{"num_hidden_layers": 14, "hidden_size": 320, "num_attention_heads": 5, "num_key_value_heads": 5, "head_dim": 64, "intermediate_size": 1280, "vocab_size": 8192, "hidden_act": "gelu", "norm": "layernorm", "norm_place": "pre", "norm_eps": 1e-06, "positions": "rope", "rope_theta": 10000.0, "rope_fraction": 0.25, "qk_norm": false, "attn_scale": 0.125, "bias": "all", "tie_word_embeddings": false, "parallel_block": true, "init": "normal", "init_std_qkv": 0.0217, "init_std_o": 0.0, "init_std_up": 0.0217, "init_std_down": 0.0, "optimizer": "muon_variant", "learning_rate": 0.000812, "lr_mult_o": 0.707, "beta1": 0.9, "lr_head": 0.00506, "max_grad_norm": 1.0, "warmup_steps": 200, "schedule": "wsd", "decay_fraction": 0.355, "decay_shape": "cos", "final_lr_fraction": 0.0, "batch_tokens": [32768, 65536], "max_seq_len": 1024, "doc_mask": false, "train_tokens": 688100000, "max_steps": 14165, "dataset": "wikipedia_en"}
MLP neurons of a small language model. Each row is named by its layer, matrix (up: input weights) and neuron, and shows model dimensions 208-271. Each number is 50 + 10 x the weight over its row's rms, rounded and kept within 0 to 99.
A block is one neuron, or neurons of one layer that tend to fire together. After each block is what it responds to, as a language model described it from the Wikipedia text at the highest values.

L11.up4:47 56 46 44 52 53 56 59 63 32 59 49 58 46 40 39 52 60 57 52 45 52 46 46 59 57 44 56 35 68 67 58 58 49 63 56 69 53 68 51 40 35 43 39 44 45 53 38 57 72 55 52 57 62 44 42 48 44 56 37 37 43 55 46
L11.up241:54 53 29 48 52 44 45 55 50 52 35 47 34 57 46 56 59 57 50 53 62 47 41 48 60 32 45 65 49 55 33 57 52 40 66 49 59 55 42 52 62 48 43 61 56 67 35 54 36 74 49 69 43 23 49 60 40 44 31 28 37 51 37 42
L11.up336:66 49 68 83 65 46 42 57 68 44 52 50 38 29 55 45 58 53 36 30 52 54 56 51 50 52 50 43 46 63 65 70 42 53 47 48 53 68 57 52 62 51 50 56 35 51 42 49 58 74 53 59 46 48 51 72 54 53 52 43 45 53 38 67
L11.up463:57 53 54 50 33 53 39 67 49 48 37 47 39 52 62 48 48 38 47 60 43 45 52 59 51 24 39 62 48 48 50 59 49 43 55 59 68 48 50 87 45 50 54 60 41 53 48 59 41 57 38 50 60 43 59 55 45 51 35 40 45 54 51 45
L11.up562:40 52 61 46 40 13 71 63 58 43 46 63 52 51 30 40 57 62 40 43 50 61 62 48 46 45 43 53 45 52 46 60 54 38 59 52 53 55 52 62 36 59 26 41 57 42 58 45 67 66 61 66 55 65 58 35 47 57 44 46 58 54 39 49
L11.up583:39 46 42 65 49 75 52 68 64 58 38 57 46 66 36 36 52 40 65 57 48 62 58 58 52 32 61 40 41 62 50 43 35 45 63 67 58 39 46 43 44 62 47 45 32 45 43 48 23 43 52 48 58 42 47 56 55 63 46 36 32 51 29 48
L11.up589:48 45 53 74 56 37 58 42 54 51 33 69 39 52 29 27 45 41 49 39 53 52 51 54 46 44 46 53 44 42 52 71 54 45 49 64 51 72 49 50 44 44 46 60 44 48 27 57 39 60 52 66 37 45 54 50 58 51 62 39 49 54 54 42
L11.up649:44 52 38 56 45 47 55 46 55 59 49 66 52 45 46 42 54 37 62 52 48 43 64 54 50 34 58 48 46 42 68 67 44 29 53 52 56 41 47 68 63 47 46 67 37 51 49 49 50 65 39 53 45 45 53 60 61 64 39 26 70 56 55 53
L11.up717:57 55 62 55 49 50 50 63 67 38 46 72 34 56 28 49 46 54 31 46 44 50 44 36 41 38 53 35 54 55 63 47 50 54 47 72 40 53 37 53 60 42 49 54 49 55 52 66 65 54 44 59 42 48 49 44 51 66 32 49 47 60 38 45
L11.up727:49 52 53 45 53 44 50 43 59 51 34 70 52 37 53 46 36 47 57 50 60 47 62 48 46 40 76 52 52 36 51 53 49 39 45 38 52 62 40 64 54 46 46 42 45 54 41 61 41 77 64 59 46 59 44 55 47 36 62 49 34 41 45 45
L11.up740:67 54 67 61 42 37 42 57 72 30 39 61 31 42 41 53 64 40 48 69 54 50 54 54 41 20 62 57 52 48 49 47 54 51 53 46 59 54 17 53 52 50 48 42 39 55 56 56 47 41 46 57 48 64 46 49 68 47 49 46 35 55 61 50
L11.up799:34 59 46 56 40 51 44 45 52 38 64 53 65 37 33 26 50 61 37 57 50 49 59 61 50 47 86 52 52 38 72 43 55 57 56 55 63 55 36 50 34 52 27 64 41 53 60 36 67 64 40 53 57 52 56 52 50 41 53 55 59 59 52 52
L11.up888:57 45 62 41 53 39 57 45 54 37 38 57 53 42 34 39 50 57 58 37 56 61 54 33 60 36 68 61 57 53 35 63 48 36 45 67 78 38 47 34 57 42 48 58 59 49 61 43 59 55 52 78 39 51 37 26 55 58 60 36 27 51 41 47
L11.up977:46 45 51 57 32 50 38 55 56 63 52 65 59 55 38 28 54 42 49 35 45 50 58 48 37 53 45 49 48 53 42 63 49 33 53 61 55 59 60 45 53 40 43 61 49 61 46 44 39 54 44 65 31 49 41 45 51 63 58 43 48 42 60 41
L11.up980:56 40 63 57 46 50 53 53 46 54 52 63 42 31 38 25 49 63 56 36 45 65 51 59 45 53 58 54 46 51 58 55 40 36 50 44 54 35 48 35 48 44 75 53 52 53 40 38 63 75 58 55 54 47 68 39 51 64 48 43 57 54 42 49
L11.up1102:45 48 59 52 38 56 38 44 48 42 45 66 30 54 28 39 67 51 53 43 66 53 48 59 35 22 44 30 55 56 51 54 45 50 41 59 58 54 38 51 66 52 61 63 48 52 47 64 51 74 38 53 49 59 56 48 54 35 51 29 40 56 43 53
Responds to: Last piece of a word modifying a following noun for a building, room or site, such as Romanesque building, hotel room, police station.

L6.up624:51 67 63 38 37 40 35 64 51 42 40 57 35 58 31 55 48 49 46 51 65 51 46 59 57 42 62 46 52 38 54 53 32 42 33 48 55 79 32 51 64 51 56 55 41 45 53 56 42 54 45 68 51 63 43 59 55 57 71 53 38 51 45 42
L6.up724:45 51 39 54 28 51 46 70 71 53 38 53 38 58 29 22 55 32 53 32 47 36 43 60 62 39 44 41 36 66 38 35 45 67 44 55 57 60 46 69 49 54 61 56 42 49 61 61 43 58 49 52 43 38 67 58 26 39 59 50 34 39 34 54
L6.up795:42 63 49 52 56 46 53 52 72 61 63 62 49 42 55 47 56 49 51 47 44 35 40 56 43 52 43 48 48 45 45 53 51 52 52 44 65 73 59 43 59 55 57 44 41 47 63 39 51 47 40 56 50 52 62 34 36 44 51 55 43 45 51 35
L6.up872:59 56 42 64 58 34 35 49 59 48 49 63 51 60 46 51 68 73 51 43 57 47 62 54 49 30 57 43 50 46 50 48 53 54 24 48 51 67 39 40 59 43 44 73 39 51 61 40 53 60 40 53 56 55 66 57 54 44 53 57 47 57 51 50
Responds to: Prepositions and linking words that introduce a place in geographic or location descriptions, such as through, located at, bounded by, adjacent to, end of.

L3.up246:18 40 57 36 61 52 54 64 53 41 34 38 34 35 35 28 34 44 58 53 54 35 42 49 53 65 54 55 40 33 56 46 68 56 37 52 44 42 43 55 56 33 53 51 48 56 47 34 40 54 53 47 55 56 51 58 44 42 63 57 45 54 40 49
Responds to: Three-digit number tokens, mostly the first three digits of a split year (199|8, 201|9, 191|7), also thousands groups and prices (79,190).

L6.up166:45 59 48 46 43 61 40 41 41 60 60 53 27 58 59 46 54 49 41 26 52 42 58 48 69 47 57 46 41 63 61 37 61 41 69 33 48 42 60 56 50 48 56 33 46 42 59 62 55 39 55 38 53 55 59 58 54 50 62 44 45 61 36 50
L6.up197:48 47 44 54 30 53 44 48 40 26 71 37 44 41 54 54 42 53 54 47 53 60 46 67 57 53 51 39 52 48 50 31 66 62 30 41 40 58 42 48 76 58 41 44 38 47 48 39 35 46 64 62 65 53 58 76 25 49 58 66 49 52 55 43
L6.up482:54 64 49 50 58 50 51 47 55 32 53 44 55 45 42 48 54 52 72 35 51 56 42 64 70 49 43 38 53 67 58 35 62 62 55 41 43 61 36 42 47 50 40 36 52 59 31 50 36 56 62 32 55 57 37 49 42 38 58 55 43 60 65 33
L6.up497:53 65 63 59 38 45 72 49 48 48 57 46 37 62 57 47 61 42 66 65 65 57 58 66 43 56 49 41 39 57 37 55 62 67 48 47 55 59 36 51 68 51 45 46 34 56 36 55 49 48 47 59 52 35 62 55 52 52 59 62 48 63 38 47
Responds to: Fires on the word just before a person's name is expected, such as his son, child of, musician, artist, according to, or captain was.

L11.up48:28 60 49 42 50 39 54 46 47 34 43 56 31 41 33 52 64 46 48 55 42 40 41 39 45 46 41 53 35 55 64 42 41 62 49 52 59 53 60 31 52 61 43 52 45 36 48 51 50 42 45 42 58 44 51 36 48 43 42 53 28 49 48 35
L11.up57:44 50 49 51 49 56 45 49 51 35 46 69 55 61 43 57 54 33 47 36 38 60 60 68 62 41 43 54 56 37 42 71 52 42 54 59 39 51 43 32 52 49 43 55 34 52 65 51 62 47 51 58 42 48 56 45 48 37 65 58 51 45 44 50
L11.up114:39 57 51 54 61 42 50 52 58 45 30 69 48 49 40 46 47 53 60 56 47 60 58 32 63 48 41 53 27 47 51 60 41 45 55 67 47 53 47 53 63 50 53 63 43 59 37 43 62 61 52 62 56 54 48 41 49 50 39 48 23 37 45 47
L11.up488:51 53 51 45 38 55 52 45 36 37 53 59 42 54 38 71 57 40 28 43 46 31 46 32 51 54 50 45 73 43 55 52 38 46 43 36 51 57 44 49 62 64 50 47 42 41 53 52 43 37 54 63 62 42 29 66 66 64 36 66 43 27 49 41
L11.up491:41 45 60 60 48 60 36 43 41 48 54 68 45 61 44 49 49 52 66 46 56 63 42 58 44 57 52 60 57 46 69 64 44 35 61 56 46 52 42 46 54 57 58 52 51 58 44 54 43 50 70 65 59 54 36 33 60 47 50 45 66 59 58 46
L11.up572:39 53 65 51 49 42 53 59 60 46 56 52 48 63 52 15 56 53 55 31 41 45 54 47 46 30 48 64 55 59 57 48 45 39 49 56 64 42 31 55 58 53 45 51 43 46 65 41 51 65 43 57 51 55 52 38 64 63 36 60 36 31 49 55
L11.up625:35 27 57 45 42 61 67 28 48 54 71 60 48 48 77 43 53 54 45 52 55 69 50 49 57 36 35 62 35 60 51 54 48 49 64 39 56 55 47 51 69 53 51 29 69 47 58 54 57 40 55 35 64 44 46 58 54 61 43 47 59 33 47 48
L11.up632:48 40 54 60 39 29 44 46 45 36 63 53 56 50 49 58 58 56 31 57 57 67 57 45 37 64 55 48 41 53 71 51 40 43 42 48 56 43 69 46 65 47 52 66 49 45 43 30 45 45 50 61 46 37 49 43 56 77 29 43 38 52 41 54
L11.up634:55 65 48 48 31 42 47 43 51 45 48 59 46 50 52 58 63 44 46 34 40 39 54 57 60 58 46 63 43 40 46 52 50 63 57 33 47 41 74 58 50 64 54 48 54 39 52 60 64 48 41 37 56 51 52 48 42 60 57 80 71 57 67 51
L11.up664:60 43 55 43 59 35 56 46 61 36 32 54 38 62 65 62 47 46 56 50 44 45 59 52 56 58 31 45 55 40 70 44 58 30 50 64 44 52 57 35 50 53 56 64 51 47 48 49 49 52 61 40 48 40 50 41 46 53 57 48 38 39 68 66
L11.up773:59 52 61 66 31 54 55 40 39 46 33 53 45 62 52 47 48 34 42 58 39 61 41 42 27 46 44 58 41 47 44 63 35 42 48 27 64 50 36 38 64 58 61 50 49 51 45 50 58 39 47 39 53 51 33 55 48 60 65 37 46 27 37 30
L11.up917:45 59 35 59 47 38 33 53 60 46 41 58 45 67 63 38 75 36 57 50 67 45 56 50 40 47 35 51 69 56 43 48 37 46 55 41 45 36 67 36 58 70 54 46 54 31 51 63 55 40 39 37 58 46 52 41 58 55 58 66 39 51 33 45
L11.up1020:59 31 69 51 45 48 60 49 43 56 66 41 52 42 51 59 54 41 60 48 43 59 58 45 45 61 47 51 45 34 51 60 49 62 63 43 32 39 43 52 40 51 64 34 34 48 59 52 48 45 48 56 70 34 52 55 53 58 39 49 57 21 51 54
L11.up1071:36 52 48 49 32 39 38 58 47 57 57 57 52 52 37 67 60 54 47 46 49 52 45 49 56 59 51 61 37 35 47 59 33 55 54 51 52 58 46 38 58 41 53 63 34 61 37 59 53 48 31 50 44 37 50 44 48 54 45 46 53 36 54 74
L11.up1202:43 34 35 65 44 53 30 40 51 61 46 69 63 54 46 45 56 59 34 35 32 50 58 46 48 56 34 60 44 51 55 59 42 56 46 32 44 59 54 33 65 42 57 53 40 43 39 50 43 51 69 42 49 48 55 66 31 64 53 73 77 36 42 53
L11.up1213:48 68 55 49 42 47 48 58 49 39 62 56 51 70 43 45 47 50 51 39 54 59 41 61 49 36 21 52 62 65 51 35 44 37 64 64 38 42 53 38 53 45 41 33 40 64 41 41 56 65 40 39 57 57 60 62 50 72 43 57 43 35 64 41
Responds to: Line breaks that end table rows after a closing pipe, plus sentence-final periods and paragraph breaks before a new sentence (The, In, She).

L6.up54:30 46 54 32 52 46 48 52 41 55 56 49 53 46 52 43 46 56 64 37 56 55 58 53 42 42 42 31 44 45 55 57 61 45 49 73 41 47 60 34 55 55 50 49 45 57 60 40 64 46 43 47 64 47 29 48 69 50 63 53 62 47 42 54
L6.up583:54 46 57 51 54 47 41 47 29 41 40 47 53 63 56 38 57 44 60 58 61 37 57 58 39 52 45 61 41 39 66 50 43 26 46 61 31 60 44 38 46 57 40 47 46 46 52 28 45 68 61 56 54 59 51 63 55 55 57 45 49 52 51 44
L6.up644:41 39 36 46 41 65 38 38 60 51 45 40 65 39 53 67 34 38 47 47 43 43 44 64 51 34 50 55 33 59 44 50 39 50 59 47 49 53 48 39 51 26 47 44 50 57 44 46 51 36 58 48 46 52 36 39 66 63 52 41 45 47 63 52
L6.up905:50 55 39 43 28 43 41 57 54 45 45 46 56 53 56 49 50 43 69 34 54 53 49 62 34 51 50 63 37 47 53 59 67 41 45 70 68 67 50 51 65 41 47 54 34 58 35 49 55 54 67 51 55 37 50 48 52 24 51 55 46 39 65 56
Responds to: Comma or next token after a date or time phrase opening a sentence, such as the comma in On May 18, 2016 or In 1883, he, and also after when or Shortly after.

L6.up141:40 45 52 55 44 32 41 47 39 33 43 72 36 44 59 42 49 38 47 55 54 49 39 45 42 37 48 46 61 47 62 74 62 42 69 41 41 61 59 31 73 56 70 57 39 52 52 55 39 40 50 60 51 40 65 58 42 55 56 41 32 47 44 43
L6.up276:58 43 33 53 35 40 56 41 43 27 41 73 32 55 43 50 62 44 44 44 44 55 44 41 43 55 32 62 50 54 57 67 30 54 46 43 34 51 66 39 65 61 53 43 53 54 54 54 53 59 58 48 56 53 31 49 59 65 59 54 31 37 42 47
L6.up333:57 47 34 47 38 36 56 48 38 32 41 67 37 66 52 55 62 45 37 44 49 56 38 44 52 49 40 64 48 56 55 74 33 48 44 45 30 50 60 38 60 62 53 40 45 60 62 50 47 50 52 57 54 49 36 54 66 73 45 51 41 34 49 48
L6.up752:44 44 30 53 40 48 48 46 43 40 52 66 30 58 47 50 57 34 47 44 37 60 56 34 53 46 35 58 49 48 69 69 25 56 50 46 34 51 70 37 66 61 54 38 49 58 48 57 45 53 62 54 53 53 36 47 51 66 57 60 39 32 43 45
Responds to: Token right after a completed sentence, line, or table cell: the period-space ". ", newlines after a full stop or table row, and number-space in table cells.

L11.up14:45 52 54 47 37 54 42 38 23 59 42 53 44 62 51 50 75 50 37 65 49 54 48 46 59 59 41 56 19 41 44 56 22 65 54 63 47 47 42 42 45 52 38 58 60 39 43 75 49 57 37 56 53 45 43 51 51 45 50 41 44 42 63 49
L11.up28:42 61 76 28 55 63 55 48 53 44 42 53 63 52 51 54 34 64 42 31 62 54 25 61 55 55 49 70 48 49 65 46 57 37 32 52 25 56 56 46 50 32 41 46 48 45 64 42 50 58 37 57 28 58 59 60 59 48 65 32 54 52 46 58
L11.up69:55 49 43 43 33 48 44 53 53 37 41 61 33 62 57 62 57 49 52 62 63 43 49 58 40 60 36 33 59 46 68 50 48 57 41 55 39 49 58 61 44 53 70 37 57 56 54 35 43 51 36 50 61 55 33 36 33 63 45 49 44 33 46 49
L11.up98:36 61 64 52 43 46 49 44 42 56 73 56 38 39 72 62 59 55 61 42 55 40 50 24 55 51 51 52 49 44 58 42 40 58 43 63 46 57 39 33 54 33 58 38 66 52 41 53 50 51 55 71 47 45 56 42 57 46 57 39 46 60 57 50
L11.up110:55 40 58 50 50 56 52 58 54 44 44 41 53 51 48 49 60 54 35 50 31 64 69 40 48 51 44 55 59 42 52 59 54 64 36 33 50 52 42 43 59 52 65 41 41 57 57 57 42 59 46 62 42 47 53 54 37 62 63 31 51 59 60 46
L11.up346:65 64 46 43 24 52 45 38 38 39 41 59 48 63 62 32 38 58 34 43 37 59 45 49 61 45 45 59 24 58 52 41 50 31 62 60 60 62 42 35 45 57 54 62 39 36 41 56 59 55 53 36 54 52 46 57 36 61 44 42 64 47 43 49
L11.up384:48 57 37 62 59 55 47 42 61 48 62 58 67 36 61 64 42 65 52 51 50 42 64 53 73 41 57 66 41 43 69 48 50 57 35 35 51 51 31 62 41 44 47 36 42 35 57 44 51 48 64 41 43 51 40 34 56 59 50 47 51 41 44 25
L11.up478:58 49 52 51 63 52 51 47 38 55 55 44 34 61 50 55 52 36 41 53 53 67 46 59 46 37 60 51 37 33 59 68 64 52 41 54 61 48 50 41 45 40 35 58 45 60 54 52 52 52 49 61 68 46 55 54 64 53 62 51 46 55 53 54
L11.up617:56 50 36 46 37 42 75 43 40 45 66 45 44 44 58 58 33 30 30 45 64 76 39 63 40 53 59 48 33 65 41 49 30 35 41 30 51 48 46 62 75 54 57 40 49 40 48 70 56 54 59 53 47 43 56 56 70 60 55 59 31 50 45 35
L11.up622:36 37 61 64 33 57 57 57 55 37 33 54 71 55 50 52 52 39 52 49 47 60 48 49 66 49 50 52 47 40 53 48 52 60 50 52 44 54 57 57 29 57 46 53 50 45 54 45 43 51 44 65 25 54 61 37 59 57 47 46 40 49 30 53
L11.up686:76 50 52 44 49 43 50 45 51 62 37 57 62 43 26 63 51 45 38 55 43 46 47 44 44 39 49 55 47 58 52 54 60 31 59 46 54 41 51 31 72 45 69 46 59 24 31 23 32 28 56 34 50 70 46 56 46 75 42 17 42 57 49 46
L11.up853:49 59 38 52 60 53 52 47 57 38 40 59 46 67 56 65 33 51 51 38 57 46 62 58 61 34 57 59 46 51 51 74 40 40 41 69 51 44 64 33 55 38 57 48 56 35 48 54 41 38 46 54 43 42 53 55 52 35 54 50 40 55 38 43
L11.up884:41 43 64 40 51 33 32 34 53 49 45 59 50 54 57 42 51 53 52 37 48 37 53 70 32 32 56 62 46 41 48 47 40 52 47 54 50 65 58 36 71 59 59 51 65 56 65 66 60 47 65 62 46 51 53 36 46 74 49 34 52 36 41 39
L11.up975:69 67 56 44 58 42 46 57 46 58 35 52 47 37 48 43 50 54 24 37 52 53 52 33 62 46 40 46 48 37 53 32 34 47 39 40 53 39 54 42 65 49 46 35 41 50 71 29 47 36 56 35 55 36 50 57 61 55 50 51 40 38 39 37
L11.up991:40 39 53 42 46 70 41 33 63 30 60 47 48 49 50 70 45 52 43 39 59 47 55 51 37 51 53 44 55 48 48 60 46 43 70 23 56 40 45 66 54 58 48 51 37 49 53 43 41 47 56 62 55 40 41 45 41 51 48 49 48 59 33 42
L11.up1001:44 47 38 37 48 51 37 70 35 54 48 47 39 39 65 40 64 34 57 56 53 51 54 59 59 49 45 52 50 42 44 33 54 50 37 58 50 51 61 43 64 54 58 39 48 27 56 49 48 50 60 54 28 46 35 57 60 57 42 50 43 56 47 37
Responds to: The first three digits of a four-digit year (201, 200, 199, 196), starting a year after in, commas, parentheses or table bars, e.g. 2005, 1960s.

L3.up1194:50 64 52 45 53 65 64 42 51 24 56 59 50 57 55 43 59 43 58 49 40 65 39 46 39 62 68 71 49 42 51 65 40 55 59 29 45 57 61 54 44 76 52 51 37 41 27 43 25 37 43 53 70 50 50 47 54 63 48 42 44 41 38 30
Responds to: Short capitalized codes in wiki table cells, mostly right after a pipe, such as country codes (ENG, ARG), positions (DF), and column headers (L, GF, R); it fires weakly on scattered prose words.

L11.up29:39 57 53 63 64 47 63 52 61 62 60 47 43 40 55 39 55 39 37 36 47 50 58 39 52 46 48 54 59 53 65 41 29 61 52 55 59 61 48 59 38 48 58 36 37 62 46 51 34 39 43 55 49 58 38 58 25 59 53 61 59 59 47 46
L11.up81:45 51 47 55 42 62 45 42 52 41 63 48 57 41 47 54 52 46 59 61 39 63 56 44 61 69 46 60 38 62 54 26 53 53 46 41 30 60 44 38 50 57 38 47 41 44 39 46 30 50 53 59 44 41 57 49 36 70 54 51 53 51 44 47
L11.up275:58 71 65 67 51 51 50 55 50 48 64 41 57 32 56 52 47 52 35 64 39 61 56 60 51 40 44 51 53 57 47 71 47 42 51 55 49 66 54 55 55 57 35 42 44 44 51 61 52 46 48 41 33 49 59 48 55 42 67 38 34 57 48 51
L11.up305:37 53 59 50 44 56 41 42 68 36 37 56 53 45 23 49 46 48 44 45 50 63 38 53 57 48 44 50 49 52 40 45 45 26 50 64 48 44 64 44 49 48 71 40 44 57 37 65 61 50 44 56 57 27 68 36 48 50 50 48 52 43 50 55
L11.up654:45 40 37 36 29 46 47 59 41 44 38 44 30 41 62 65 63 38 56 52 35 55 52 43 50 60 50 55 44 47 77 52 47 43 52 57 50 44 41 52 61 57 51 59 47 47 59 70 52 39 37 57 44 54 45 61 47 60 65 51 45 52 35 46
L11.up668:38 63 59 53 41 55 54 44 34 34 55 54 50 40 57 36 52 51 50 30 45 60 58 52 62 36 35 62 42 63 50 45 42 56 42 45 43 51 70 48 49 55 40 51 66 34 50 63 38 59 59 50 58 50 51 46 44 44 64 40 62 62 40 55
L11.up683:52 38 43 38 64 65 58 43 36 50 42 53 42 46 42 50 39 56 63 50 57 58 51 46 41 52 53 49 40 63 39 57 54 61 49 48 35 43 64 75 42 51 44 45 50 62 64 59 42 46 60 57 54 38 58 62 34 58 38 43 48 66 29 61
L11.up692:61 67 52 40 51 39 64 44 44 65 44 59 31 40 51 58 59 50 56 61 40 69 52 53 43 47 46 48 23 45 74 62 47 60 62 37 42 33 57 48 41 62 45 56 46 40 39 45 44 40 38 45 59 59 56 56 34 36 60 52 60 31 51 51
L11.up760:38 43 49 51 45 50 48 60 46 47 43 39 31 34 59 47 58 48 55 39 51 47 38 66 46 60 52 57 59 60 60 35 48 54 60 44 51 60 46 54 62 57 46 48 41 56 46 53 30 38 43 58 62 57 43 51 55 56 47 41 40 39 42 64
L11.up807:47 39 38 51 39 51 49 23 40 57 35 52 49 62 35 68 55 37 42 64 51 57 57 59 50 40 65 67 44 61 63 56 42 59 42 53 51 41 54 41 44 44 49 59 50 45 40 50 38 48 56 53 41 46 61 57 49 55 49 50 63 39 58 54
L11.up857:72 54 47 62 50 52 54 55 49 35 59 68 40 42 55 17 57 48 36 71 49 62 59 49 53 48 46 45 31 55 57 33 42 42 49 54 41 49 58 36 46 62 52 51 43 46 49 53 46 52 51 48 49 53 60 53 58 64 72 26 56 41 50 46
L11.up864:51 45 36 58 32 44 55 41 46 32 49 34 59 39 49 42 69 37 51 57 59 52 42 47 50 44 50 63 47 73 45 32 72 52 44 46 41 44 53 53 45 53 37 70 54 62 46 63 43 39 40 46 51 62 46 57 54 76 58 68 50 52 50 49
L11.up873:41 47 66 46 55 60 53 46 47 58 46 47 42 49 67 45 54 54 37 42 61 64 47 50 61 78 61 64 41 59 54 64 39 48 49 67 34 62 58 42 44 65 56 34 46 39 71 37 37 44 47 59 55 49 54 45 52 71 41 55 52 51 51 28
L11.up981:42 60 39 72 42 55 61 43 38 42 48 58 34 36 38 49 45 51 40 49 44 54 50 63 62 53 30 67 55 18 51 54 53 49 63 54 33 56 73 48 52 50 69 52 44 42 57 58 53 43 53 37 49 55 56 43 53 66 43 54 36 46 58 63
L11.up989:51 45 50 22 43 55 47 48 42 41 54 50 47 27 39 58 52 33 51 49 43 60 45 65 52 65 58 53 57 50 45 48 47 53 53 34 53 66 37 58 54 59 34 42 45 47 42 58 31 38 57 66 36 58 58 46 58 53 29 40 54 48 43 51
L11.up1156:49 48 58 56 40 51 49 33 68 52 55 52 38 46 42 27 65 49 53 53 48 63 45 53 48 54 58 46 44 51 57 56 46 69 48 56 48 52 38 55 51 44 35 55 58 44 57 43 28 29 52 37 48 43 48 54 41 44 60 55 54 54 44 41
Responds to: Separators, prepositions and title words directly before a person's name, such as table pipes, "by", "with", colons, "coach", "General".

L3.up542:50 40 48 53 37 53 60 51 53 45 50 50 61 53 41 55 58 47 39 39 56 67 57 40 46 56 42 30 48 51 49 56 37 43 61 51 50 55 65 66 55 28 53 59 55 48 40 49 55 41 49 61 79 63 49 37 48 47 44 33 42 56 47 73
Responds to: Final subword pieces that complete a noun or surname, such as Wol-f, dep-ot, torn-ado, and whole head nouns like sign, floor and force.

L3.up135:53 47 51 53 48 50 42 47 42 48 47 64 42 55 38 42 59 57 43 58 55 56 41 53 56 37 54 44 58 46 42 63 40 62 54 47 58 65 55 49 63 51 64 38 59 36 47 33 58 50 50 44 50 54 35 40 53 77 42 59 38 31 45 53
Responds to: Fires on tokens that close a unit of text: line breaks ending wiki table rows after a final pipe, sentence-final periods with their space, paragraph breaks before a new paragraph or heading.